Weights of a small GPT-style language model, trained from scratch on English Wikipedia: 6 heads of 32, 6.73M parameters.
MLP neurons of a small language model. Each row is named by its layer, matrix (up: input weights) and neuron, and shows model dimensions 80-175. Each number is 128 + 24 x the weight over its row's rms, rounded and kept within 0 to 255. Numbers have three digits each.
Before each neuron's rows, "fires on" lists the tokens most often at its 100 highest values on Wikipedia text that the model never trained on.

fires on: ": ", "; ", "by ", "| "
L5.up173:143134141119081085115140143149122110121144162143122116130098158174157087155117151130135102096129147132092175118131152127187139120122154086123155138149157143155135092150122176161145147106079096108115125087141123141116128172186144090117145147125092111147131119144114147131169139112211106133

fires on: "h", "in ", "the ", "by ", "adi", "for "
L4.up192:136093101135191173128136118127108139112121155133093097153132084105120131114098137108128132114125114126124136109099171096137155130137141097139142140160146093137111130117109135127161159125137110146136115135136164128107144139138153158106095164121145128108180108111122118128104122104110128135

fires on: "d", "Ad", "ad", "tw", "Christ", "died "
L9.up155:153151136162132111167167102140095116143159131103119153131110152116113105123153093129119106096083110122113133139125096126159127120117163107154133105123094178126148138153093112155148159135086112173186111113137143102195073112129119097141161127116149107086136109117107172172145074148113133116

fires on: "r", "th", "ap", "P", "ad", "an"
L9.up317:123114173160126152102173139107107178171095103113129124093123101141157120098111103154131118101101146141115151076134144148147109142150149078104152153139162153147110086116123087101163124119130115167118123151150098138110098153143128123127149143144174159158188100076122092135133147129090128129

fires on: "ze", "most ", "et", "end", "not ", "ie"
L5.up639:148104116152145182131150179117120100108141117095120119132142152107124139148122114107136122079138108122076102140119114102178163142123100118186119115108161102139112119082113148118152148088076126133139167164150132073131096098145094136132130149101109145130152122101114122138098146088137103154

fires on: "fl", "pl", "Fl", "ol", "Sl"
L5.up123:081084097127101117132138126119128136131134098146111146114141132150121101152070195156148131134118132159119110125119161132099145110126145120110123077140134091113113118122115140085121091113108096160120092115131137139150149128107136113120124134179134131115132141082105101140154156098114157127

fires on: "av", "v", "sus", "us", "em"
L6.up154:108145108164092124160101102100156123126110118119100129117104111125131107106106164154112153163136097154116154102097132099090147076091173137155120169151114164152098134128130125095131125124099139127120137135156150146118141147150193147130184130126121133117106126105178124108147149140161133175

fires on: "ul", "ol", "es", "ne", "did", "as"
L3.up21:141105117126113141111115116134118133132137145124158133123120126143134093084135164155162137141124097160118118102134101100115106158141121129121112150176135119101121141151112117133163094127098140147139133125118150091121131118127178169122166169126125120121129093134104081096127109121127181137

fires on: "t", "sp", "r", "T", "ret"
L9.up378:122143138137095110116112179158146116105124104154133106122103117061109152100183127136139110105139096148181165150138145120160097122100126126115154086132127120162067116184110115137141096130112133154150120138094099136083143131125122170119153168119103130128121141131113120173117122141104123119

fires on: "known ", "such ", "s ", "ated ", "exp", "re"
L6.up594:084079129151119135083174125124109101152113139088138108127136131126111099146129099079167118139142109137137122143162119165134096147088163144157114134140086131142140151125110099168164117085193146125134107111110119107118125121133137128102131154116060126132145133151121106110159116095154127087

fires on: ", ", "ing "
L4.up641:105157137112141149080118171174114145123175122134138096132132145143162132119167130177149148112143088074142139093152131164108114116101121153126131121127136151130121123063115082146163140120134132139126116128138148087161122130103089090117155122119160137120129155148167142134074120106112121109

fires on: "for ", "sp", "all ", "ret", "ex", "Rec"
L6.up13:132106151182094133118129083156120126085102116145125124122168146089085125119100104167115133156110149119169104103145102151113099151094065100113117144151145127116147150100101125145086106119143125156145163115154123108106123105163110167157108110141090106069150143135121148147124142166120093095

fires on: ": ", "– "
L3.up229:159107149115102135125151173111112139097115127133154106132119170126112182162076116106186126154162139159139115143128105100096069108122116163131155101132129155166125112100093180088131138093131115144155139098146140117131120138090106112116133132115109143141177083124114085093142088171129133136

fires on: "ted ", "made ", "ed ", "released ", "ated ", "included "
L6.up738:144171159146151101135110136139138102129100104113103140140136104133129158091167104111120131187138120149131102133126079136102114138096108138105082107089091122123148116129097111074155104121134145178127131154129155094163125143115140116084084155134146124116118135149133110122170118166155122105

fires on: ", ", "father ", "Early ", "son ", "- "
L5.up474:157115131131097121138094147150161133087170115096131115110142134115172120133109130120119160112108102175129148091144158131134122112095122123124122114094121152086124101117100105127129160137113127110168120092147125120140114119127133094133146090152137136117100115139133161113119131148097109150

fires on: "ra", "before ", "inc", "el", "ad"
L3.up98:125138149143124106099109105163118168145147145165079117116113126088118101119131150143138104123113100130094193176159141130153139105187196097145117109126122141100149184147095080148162107104153148114120125081051131102152143124100117137119074134129134114110149152160151158146158110101141161151

fires on: "ed ", "ing ", "ted ", "ned ", "ited ", "app"
L6.up553:127086167105139105135136115173155111116118142147078090146147117126148118084127086142140133092142101126147145100128153155171103142137095122091127143118091128143162098159116122110127125117144127166105145155150143124131139123197134092140157143126091126099168131161159165109141171136122143082

fires on: "S", "F", "st", "C", "ard"
L9.up396:130113101147121148106126077139090145122132140114107133122117131180111170113132175141148121121135150162150095095088157099133129111126118162142143123105121112108115115156103121142128175060120101151125133157121108138198144125176136112120123143113103092094154148132134144092098131090127086141

fires on: ": ", "ic", ". ", "|---|---|", "ym"
L4.up376:109139127123151161124162177100120119142149169109152108160113109128125139141125135126142136135121166137180159173135109084110122146164122132127117141143142143130078136100112120069071128141134118117143134127111134111169129150079104141147118131116090131102096117135128103129084096142125135092

fires on: "am", "Votes ", "ap", "– ", "one ", "name "
L4.up584:133095148134131098083164154138126145114148124072123123127094123140152148116131111084149142161136134101133124159139155159108156144142108118117176115126136092112170109141120139144129146105142100167113131136141122103102144121134098153098104091166126137135142175114109164121152126142159144110

fires on: "known ", "ed ", "can ", "used ", "ated ", "ended "
L9.up10:153109164118102089137125108144136132165112096107116062172140101130095163146153121089125102136171137141150092131141109125115106157134117183090121124086144138139137136066084123132109079112152122108120103141129113144123132126116139082136119138105096153094133144161175141124154123124115153127

fires on: "v", "g", "an ", "br", "b", "ef"
L6.up474:155109115126162170126117106128082143123133139080100128163178115132157132183105129133121120131140141151149101083173133070063126139107082146128136155131078090144135094182119098139108111130127137145105145101129110127091143124143177134086123115148144086117142134098126130132116156157133120106

fires on: "d", "w", "D", "W", "O"
L4.up495:132146136119106116135119114176083167136159153126134108088140097055130120099117126098088107110145173154152169155129134163187126127137172111113120122101058085095133124163171109133139167130144141105104122125103126141162100139105101131158136166114141159093082131150122126082124134111127145121

fires on: "ten", "le", "orn", "clos", "y", "ing "
L3.up220:134166113117133125113156136126124142092141121151102098139134133093143189128125154128133104090122129126130124106126136138120129173134134135172152145140121121105103114107141121119138165117106130176119137163142175130153186093115126179128145117106140101110100160117174135130102152151092105101

fires on: "| ", ": ", "life"
L4.up407:139169083141135082184151141114145116110152163136113105097145080131123134162097149118145124149157159112139088102115147131132146160166124141154120095117112148094139083118093158086118121118136132161124110103131110121112138082129103109093085125096128118136166081137107101122191092165143134108

fires on: "\n", "| ", "ef", "0 ", "Des", "1 "
L5.up260:180136145118137120125125128118088134132157152126083122130142115157079140132154088135104093145129138124131113099124104144140157197139131130130131110184102127133136140075146112106122145074187089128145158122131147158129140123100144123113103131097110124110095146167161121116125090146138138120

fires on: "and", ", ", "view", "to ", "and ", ";"
L5.up52:129119104124176108120114149134150143111136097121135146121147145181148155099096109118128142131157188143141183143107148121120132123152107109145139121123090130166144152124100150188090126117124128134154093127160084125128148187101145110170128113090129093090111096121156149132145126114080121145

fires on: "de ", "e ", "'", "di ", "el ", "et "
L3.up381:133116144153143149126149153126101128134080152138153075156114149097167147156122125126118154081146093130140102097126127150074153081122168102085100124156108084133145130126147090159123140117155140137124133130108158114124138118104135137086128108137064117104187127122088125094103076142123137105

fires on: "\n", "\n\n", "are ", "is ", "and ", "ally "
L6.up717:134115138165130057121143141140127151091136136149101146153100130131126109153136155131154096144109182142114140086131079157162120120130136153140122139113102119114117143108178114112112135136126164119089125156142134118127091099134108122146104144101142141137108120140172110123091073062112183104

fires on: "at", "en", "e", "t", "us", "open"
L3.up560:111137122153122109121157122126132125132101134146085107120106090142178115130101168077158139089135135149131126042070083100133129139128150100140149139111141124160087140116147115109158158141108155124123144166123107063107142121119151105156083107129117144099111129113191139107096152126155100119

fires on: "J"
L9.up49:157170115165124124123109134144155157146124120136148157130098147170148136115091156142152169138132108155181162174163135116137150115107130095159169129091148103115157147114144110113145123144121112147130153131151128149136146167144144164142114126100188159120134134143102128133122125130127143169

fires on: "| ", "ing ", "er ", "or", "on", "ound"
L3.up231:136135134125130144109110134104175140100186130111145131162116140166097138117130130141116159124141130150111105150157127110111110098098151104136144142103141133140150142118125075131196142116138111115155118116127142134144141145072153173130171136133128073099150114126133108160064103129121100066

fires on: "F", "de ", "L", "| ", "et ", "Bl"
L5.up758:132130108117105091117141102148127158138155127144136098166086163116135137127146145099089169076153137158155129135147160076138141153080141104130091164134062110101111141145143102117118129078126133118105127097102148146184118074114132119141118148139072114137179153127106143112091131124146155114

fires on: "named ", "of ", ": ", "called ", "ated ", "amed "
L5.up637:138141093162156137131115118127173142131094127137151140158138151122161155086155187131144142172102139144177107121130143114127114114129142082107091124123127168142122088093114094146134162104120122151138122103114157131130108148115173134116116153197170119136148135110149117142202115082161115103

fires on: "| ", "−", "gen", "s", "at", "ens"
L6.up364:128109152139093128162086147096106139153130124141147133093122120122136105157132184088140116139131129143133124109136097138109143136172091140142108094165173175106135161130123124126121175189161121093100141138131140131104133101100173123088152129140106182167138091124146146142173145145109156094

fires on: "b", "g", "ag", "th", "at", ": "
L6.up353:126060147153162133146100098156107143137129124102086134085099086133152133147106141131139135119087189168150142089146159106118130120147065132145141095104109108144160100158135101097112133159119163120114122117098153112110101153132148110139134130146158111141143123109109145130119105163164139128

fires on: "known ", "ed ", "ited ", "arded ", "ended ", "described "
L6.up763:116095149146104147132110147121125117123097122118064088139135134115105102142141113101102105102155105120181132089178111115116128153120119147100085146135095144095169122122107084130130119133168142143113156134152128122130143124147158110093132094112103156145139138127139138158151140136141122117

fires on: "en", "in", "it", "e", "re"
L3.up355:142167128112148104120126131083106108131163138130110117140118115134134124089089089108125120104144145142141130096113104136113146135108096129125151168098152135113145134146138096099102112117143099168118071114148124107146104115121157161109090173086102099145147107160132162153123160139178125112

fires on: "y", "following ", "ed ", "ing "
L3.up677:107106111158106100137175153116173124115140080092111117130166093126122091137117139132153117110106152152113117123121182132130125115165151117088113127139133158127122111148119096143117158127122130070150138141153146145167133090177108102163115108129124118145107161126107087177118157147135165121

fires on: "$", "over ", "than ", "all ", "first "
L6.up373:133082109152118120174105173115127128058173137134147174152143137141144120111126127092128111162148116093122103099121146095159146128109108090130157171131152151097094143133105093139091117145142109141114150097111123161151163140155116172143124154131107100104134131131120098113117167173159142148

fires on: "ap", "as", "fic", "Gi", "ach"
L6.up215:160159125160174147066158157086112154092144109138156161145132139133076121158152124083110174128156140133126133101110125115140122122064117133154176135132094130159139137150094117099171086102126088108119145125146100087167149109131161138115095128091090138111116167147148155103155147162151121139

fires on: "bo", "–", "since ", "until ", "ateg", "before "
L4.up336:135122167108151136177144126152116118142095093120106121096138169165149104160159120102098124095131105101157154109155144156126102118113127067130125102100101126113127159132104110135154162104144099118138094094069136148115178092114130148087138160147145113123118063151151133080116086126155129118

fires on: "n", "h", "at", "st", "l"
L6.up695:142124090125098105130147121115110123159150103133105118137110162113143152105172100121091134096084133127128151111146187117151133126119133176105133107113108111136115079113092101116137123078122124170105130135124104113091118114146175122105108139132121088124170117128135078142129108167166098163

fires on: "| ", "ar", "at"
L3.up195:176073090135082110134169128113080129099125135095127123157148122125132139126091107159074122094135133166106140108159101103090146144133141117139136138179127141148120157160150142127111171166134131154082122126077125142153131145129103122135134139148103190144127142111115121054125143087103142170

fires on: ", ", "A", "Cam", "em"
L9.up525:138185067131154097123158135135138139097158145129134114139145160112153124126097143141149130119118139127162135141092154172120123082119120141150135135057099089095128179152124129151139088119133138122131178137146112097147095126124133122113115107090105074104176103180122101130136117179137113094

fires on: "im", "re", "as", "en", "es"
L3.up653:154181172124118124154163046107129116112143129143114136127135139111144093086122126115143158126095105175159109132157127081125124125123128118134146148154130099105142137138140139157174105122138141127112133123158117110154133089163130172126118122110094122115150091152109134138103127120143108121

fires on: "ul", "ail", "per", "ow", "ear", "air"
L4.up642:173146161123123157077145138084138116088118145122132146095144171116171105099129126124085103121118136139110142117114085125118121155171102138103129117146146114156154139111134130165158126142119109120120165104137131155093146123130106132124101123104091095123160153146134133113135123112125102129

fires on: "an", "ar", "t", "e"
L3.up104:116138155142108190124135136097128118133131111135141050177132077167102128121146120111173146082129169117095125076099114108084154114116108103137117108158111117137142147121094196142172150123134128154118151156136144131138132151097150126132117135183133157135129135148148120150120151117129140081

fires on: "ES", "University ", "Gi", "os "
L3.up259:146163095138157153140147128139137103105152110176172108109144068130133115133089124135075108094109139104104142105145138148114083140141109152153119131096093092143135127172163135119140173124125112128137147161089104139182140113124133098152150152141126134158108169117156189126179172117129084139

fires on: "in", "f", "As", "ar", "'", "ad"
L4.up167:117140127079130103117141113115067138144133129151100113172107110142164100093090117122146103135146146176079115093155090111091143142168121121144123134148149140147118121172131119087111107120077144116105150184126145119133126120117074157145109126111120141164128144157122121116121151153117186127

fires on: "in ", "an", ", ", "s ", "ity", ": "
L3.up24:162123079176160109158131114143133162117118129103108115139158099130125102076109098100164149133111108158142125140155134133107130135134140131129132126103128121145189167122109119122146105122151184128142129126153118201135081161115102115114153127141143110152161143152104139091122104134127143131

fires on: "ed ", "ue ", "r"
L3.up732:116125139142177134159208148130147177099121159128110116083140134110086128117138127108104130099100151135083101116117131103125155126152119109093061118143152140097110136139128135141163095131151107103142142162141147124111110094147119130132158136110160155115125131137159107131112138149114128152

fires on: "the ", "of ", "ly ", ": ", "now "
L3.up478:117112130145120175124141110101141131147142187130155144114105085188166142123117162123148156130125115120181157097146105108167125061147111114124133104112123109146140138125113071120157145112134172176133157131102122074113172114113105143095137138152137111120107088119127113169149131143176114141

fires on: "O"
L9.up135:109111164150093130090091115148070138145124119124137106138065105118125088161108098136141167171121129148140168161117146150129168150112186135168136120140068119098135135138112076162159095115153151126133111111094076115114138122102134152123194125134090126152151112163083129092132134103139155082

fires on: "as", "ing ", "en ", "lear "
L3.up707:135167169136172107144130121135119144118101163135096116150082108143137128082129101120136137102150097138131132120096145102138110142125157133139127115103121102117146115111104128097140096151105118153147154137164164081166136103148143108121134112119099116113092163113152191098142130138113122106

fires on: "z", "il", "r", "According ", "g", "."
L6.up243:107125123147128165108161096108129147124086113115107132131135109159151153120137137115107114116117122173131115134104095125136110129135115154138127125102151083098111152137054145103155098135128122127142106192092112116177101101126152155174147140136123162098112095137177122162132104166123141143

fires on: "h", "r", "m", "n", "tr", "le"
L6.up494:165101109131150091136170119133151135145129126110113181129120099136119140135127147108084146099159146150144116109194145119153174084113118111131134139135110139149106089120108147106122081109078121165120148127119138150124112188121140128128095109144159114142145143115127045143144129137128119135

fires on: ": ", ". ", "as ", "per", "ver", "isc"
L4.up247:162108134138154142118152140110146101104082138129099089141082133132176144097124186132173139132155147134093128103134092119119127115123130144127163096144161124153133113102140127090161120106162161116138127152167139116121076128120105176098121162099152146135117121112160114138098172181128173118

fires on: "cont", "s", "t", "l", "po", "written "
L9.up150:110139116172104172146143156084128127133149144125120144143118159122106104117100082130155131156115120146138119142137143157107143109118165143109149112154104147152090123134143130137145117119108145155150156145101192105133147143140128105113100134146082176140119117125127117125112141151147139068

fires on: "h", "| ", "n", "op", "ak", "tt"
L5.up255:135115161153116112119144176119113098164123130135094136095152105150166129132154127123105133155090140098105126099152176143151139117136135157188113139136107104123138144166116142127135155152123119134084119160142120095148157128123132105131116152090172096104127142103098133154143109096105125120

fires on: ".", "Wh", "F", "G", "rid"
L9.up441:180123135123148152109118105142089098111116121095110140111170102140084120122141146120121187136101146137150099099113141173121095144137136177122100130118083142096124085137107128112110106132091118165104124124171117113138132129156133135103141121086116108177128178106155127184142102152183157091

fires on: "| ", ") ", "min", "th", "or"
L5.up34:155128121129126127117142111168143143118139118158137089098095136094144119146156126127151159069153101098138103138133099129153150102149122120153138141169123114137077165098122126109170133124116114152091162186119147145164186157131137141096117141154125155103084112124117186134125172104132137098

fires on: "re", "ad", "comm"
L9.up618:157098185101116101134142108128094158135153144123102167135080114139117118114136108130121145105088083108129133176102181085153115117158117116128126161119134104101118122122171083147129157135109144149165135107146120111138106106125100127095145118134097113108153121119144114141126135163104135072

fires on: ", ", "disc", "oll", "amp", "\""
L3.up714:115083104119115128127126123140131106109184114136134076135104146135129115099123191093123150157126113113124105092189151098132135117128136158119119134125136149130112128089118110148120139155128142097136132109086172082118117123116111111140132122125119091102151095144135125168117146120133149131

fires on: "| ", ". ", ": ", "; "
L5.up303:105144122147109096147129144135119123087189158128154120116145137151122097145079113151098114105126109164090128143137166136153152137095156124154136101122153126123106116124113135096110166166100118130092089158097140153133160154106116135137112149140115150117087138114112126083134091168166096113

fires on: "there", "|", "es", "le", "we", "sh"
L4.up761:130149121126137107080149119123145121126132074105128113110116142143137100152130107093131108098091162170191118125121151140137130172135106097161134096138196140142101149146128135123159135119128137111131107065123165141116165128110126137130143167106106089131121089135137101138104088096144144112

fires on: "(", ", ", ") ", "/"
L9.up7:158157153148123095136147141092086131127137094108123106125190115144179111102109098121189119116144106121153122111157140117185132135110110073157101137137129164151163119120137166125108102139120105121133124112129138117141102155123124087164147115133100099144167134130119133107135136110159130097

fires on: "as ", "==", "op", "As ", "at ", "about "
L3.up324:129105083095123107110114125077073105141127147118134111090117135141112096124094101214139117117114124145124130101165145096173118124154103134116144131132102131124105148170097112110122108145149151093134094144167139134165126146142158112108106135121135073150108153146136111105127154164105164126

fires on: "des", "Res", "en", "as", "his "
L9.up483:118145153188132123137083118117115104120143122101065124153130127118085125128134101122149147116150129130116131112112137123138111133146182109113103134121155109164088091148105142114146098087110151147108134106184098116134113105130147130082081125161129126077141158142159154140141115136137145089

fires on: "ers ", "s ", "es ", "ks ", "\n  "
L5.up353:160158149121138121094120149171121129102115147111126120093161104109133168148155071119127122107121164080129118127147101101133116101132104099126106157127097116120158149184100115130131139120129106122088124125092102129140158130137135133126177148106126101131146125178102116068103158131169145148

fires on: "t", "l", "otes ", "est", "ill", "aft"
L3.up8:143087185159102156122173131097112138149165118127133148102109108115140103104103113118100139131142149131122144129155157107097082117133125098129151112120099110119097105129128099075145141125144092152179154128138117127137144127117105143097119141124110144126109109110148127114095102116166128098

fires on: "r", "l", "v", "n", "p", "c"
L9.up358:123106133169099117176144158164089111128143121144134138127151115106105093112141076078101121158161205138152131124153151144139149130107156161135153101146096139129094116093170163109106082133152102160128129137138113103107108163119121086133142157135151097094138096141099113103116187152125120131

fires on: "re", "air", "sup", "incre", "e"
L9.up40:129152126151128103156104130158137127077138123104094105152137099118145122148101125183146149128116129099094136168117138136178094123137073133153132082095116144178159151129136110151072132148171146142090097116156141125137157097146117159112117092146176099116153175208151136136130126127166102118

fires on: "k", "ak", "h", "z", "g"
L5.up201:147089122107111117153160133112141177142060132132136126096149133144121107200137103126106127115112137100113132133123174157131135106155089114156109053175138118181165082155164138108143098129171131153116124103145158076124128110152141123104122144119145114072132153118131139204142115148114141152

fires on: ", ", "=", "a", "was ", "is "
L9.up551:147108112150155139117104143129149095090123086115111110109144130123130107142114103106163122101117061140120144158133161075128144093097123173146096120092083139151141116190149101132128128156121095120135081173151085114130121108112085154094099094108091122136126121129072119117127126127145117113

fires on: "D", "J", "ath"
L9.up631:134142131100073142129138113117142117153097076112143156119102139111132135162122090180142131176113112137159108172119118092163139156100109101150111091140064133144116132143145135154141175170158091140137131141139095139173100161125156151147109152106163120107118139101135135161129141097143105125

fires on: "al", "des", "ex", "pur", "as", "some"
L9.up394:118134155123171140083107134141124116089150089111133105163132052124122124135131099167135172105127089092118160152124146149164127142121135123110128154147117131098105106129119115114131099108148132144088133135164105129161093121115116184156118110101131100113122137103134148084128104157120107075

fires on: "fl", "\n\n", "Fl", "\n", "of "
L5.up190:136077097162127147138155150168123123123111104128155120102123149113143130131126175154189117132134096178149094132129164120192097111133084105144149107139128134116128119117157179083128122130086148133120112129159084131122151106108149109150094116109101121127155154131116075144163094105140172124

fires on: "in ", "to ", ") ", "ered ", "through "
L4.up177:158165127121126114110148169092154117116053137120096097198127111166116111141166154126132123121143134132139168135100157107137101126146144084150113102142120146136114128161106072119119116113139142144128146105118167108193135124106087145155160115140144118102122153150164123157125120151091088122

fires on: "O", "K", "S", "L", "Mar"
L9.up577:146089152099145137124125126150116118115159097104146112083096115157126159134109120098109119145111113147135154141170157083161121160113161118155141170125086170099118151124140067122131091163164133120139158093122084161151137097115135150118138148154114146102105105135102139123137155109136099115

fires on: "that ", "as ", "ast ", "ber", "ot"
L4.up143:156132097132130082126168120078124132133164116134143135106111143153092133127123087129128109159122129140130147123155131095112120111110118126094130146138180152147096068113111114138108143154154171160142119193141152166150094131142108141084062125099104087150194122104098151124132125154169119114

fires on: "r", "BC ", "our", "yl", "ri", "ww"
L4.up434:118149137106168130141112178152146137097133171090103100130130101126099137142153098127077102174091115138067142122097158169157159141141140119141125133135160167152060085114140155161128136119135113123101143126163128134161088120123092113117146129110167106093140099119104133142166158128123122133

fires on: "over", "ation", "or", "ab", "ic", "ir"
L3.up687:130110117166131057133103114127142102137155085148148182143113126176109106119087148054137149105081163118099108160129156120131142127150119150126151152131125117157117110153105138147091156113204151140130135143132152100143152129155150142134078114165106154102160143150157095155127136141146147111

fires on: "T", "K", "J"
L9.up121:128140125144104141136128126121165076155145122133155117110098110117162128120137150117141128144151122178147165152160122119128144146128111114161163121111096139169147089153096111129115141128137126140187133084147101132107137134109151144170144163128170107123140106135106156162151111112094138128

fires on: "ic", "- ", "there ", "or", "ave ", "ric"
L3.up247:117136127068124123111192130149119128122106133134151160150133087132138122126111133128122157128092133099145171155137130107121163103134142135140163126116111113160104144121071128111072120085167151160143122155146115154116196096133086139111121087117136137156171116144145115162152127135108173123

fires on: "c", "C", "el", "p", "ev"
L9.up90:096104116155118086109128138123141148128083120140085123131150148081158131145146115078150114138117135147128110100136144130112134148153150159172136116148147152123083104159144109144107111148175130127168127082116125158145131165127074125176112103140145159092110084105129155138105144131109161119

fires on: "\n", "and ", ", ", "/"
L4.up57:112143090111112097146144145083127122098134109125103125135124145150116139081138151096138119100142122125133140167126121114152129183133131108191101122152078151170136146129163130109150099098112140137140123131160114101130163146147143111159093114144128127133107141105135132096152145131140130152

fires on: "s ", "es ", "ers ", "its ", "als "
L5.up745:161131101144118135155124150172127081120121098114161116111145129116130120122123096147132131139116109106097107156126100099140124110145115118119111135116132131145154160188104129085148118149162132172162095131107123106162112091140146113135154140128112134145160107146143142129120122147175167185

fires on: "i", "a", "Gi"
L9.up491:100180124151146148103142149102137121095146118134152134131166130104087159186097123148109146134164102104163168127105177157117146152097149100138122125126131103111166142151194147134159137131083138154142126149084101094112157143141133107135119136144143117120145160149136170156122148143121149126

fires on: "r", "l", "Br", "m", "C"
L9.up76:160089088114137128192125148193125147106112107142148116092096106083113101135130125117076165118127115156135119118148115170138118112101148150124150162133126130107130111109148071157144100162165120174137138120115116092116084179100107152109093150137148129126154115113157138124146138139164145171

fires on: "ro", "stri", "il", "al"
L9.up227:121128127140140164148117111101149171121123094145147136122129124150094116137146157120153110092150128138099126095136135107151149120135150128165164151116111138157082132118142139101163109156106141085130124116154112147145108126119148115127129132139115128107091129124177088145155090138137168146

fires on: "| ", "is ", "(", ") ", "died ", "was "
L3.up172:137122117116085100129143150126162110117121101121153106138158083132140136140106094123122141113134152150095159147099119136124150086088110124168166128120187121146104157148118129137139120140137116132114131162160110128148143108099137115115135113165132145154130164112137142059116123131150107137

fires on: "ra", "el", "h", "or", "il", "Party "
L6.up123:122171135144120102105145096150171148127174107128124148146098125088121096161121105175122116125147097128110140098128127124168107130115143153143123132127101164140073151170106087147168107119121128157104123174117125108122112135132159107113116125109159109100165122154137156152179127142121145143

fires on: "W", "Res", "e", "ra", "w", "en"
L9.up248:164165127144141141157111133114097169107165085143107119109144130122082098090141114114138117105184121154110150130120081139160119152165153145130135126127120159150143097175110090138128119126148135164143078149144125131128117085109155139058137110113109096117136117146116095131115153115126135127

fires on: "is ", "can ", "more ", "y", "hy", "was "
L5.up595:140146085137154094090080168089144097117125112136110094128124108124123123135115157117135142126148153128133159088171119101144100111081106159123087110122162127161142184145130083089168130131129111115109123143114149133110149103163153143122073076113125140129141150117120133102111134075178121124

fires on: "\" ", "and ", "\n\n", "ov", ": "
L4.up726:120094139165104102148089134109098115086169129126127159104069134117145142138149127175126092136099145090135118088093101157116113134098151134154118081107095100154140137109133131103126153111193130157154121163125119130126080146112110149106117124117142145163100102132153141133129138126138096122

fires on: "re", "ly ", "ely ", "-", "ately "
L6.up151:127096143167155125117092127121135107100161144098164181135072143139107128123115119148143126159130129128145147111211154172129103122139136153133126126151122108119140155136145092141127111104140102152086126107121164164128095111118094134104104105111110138175106145154144137119145115125146130133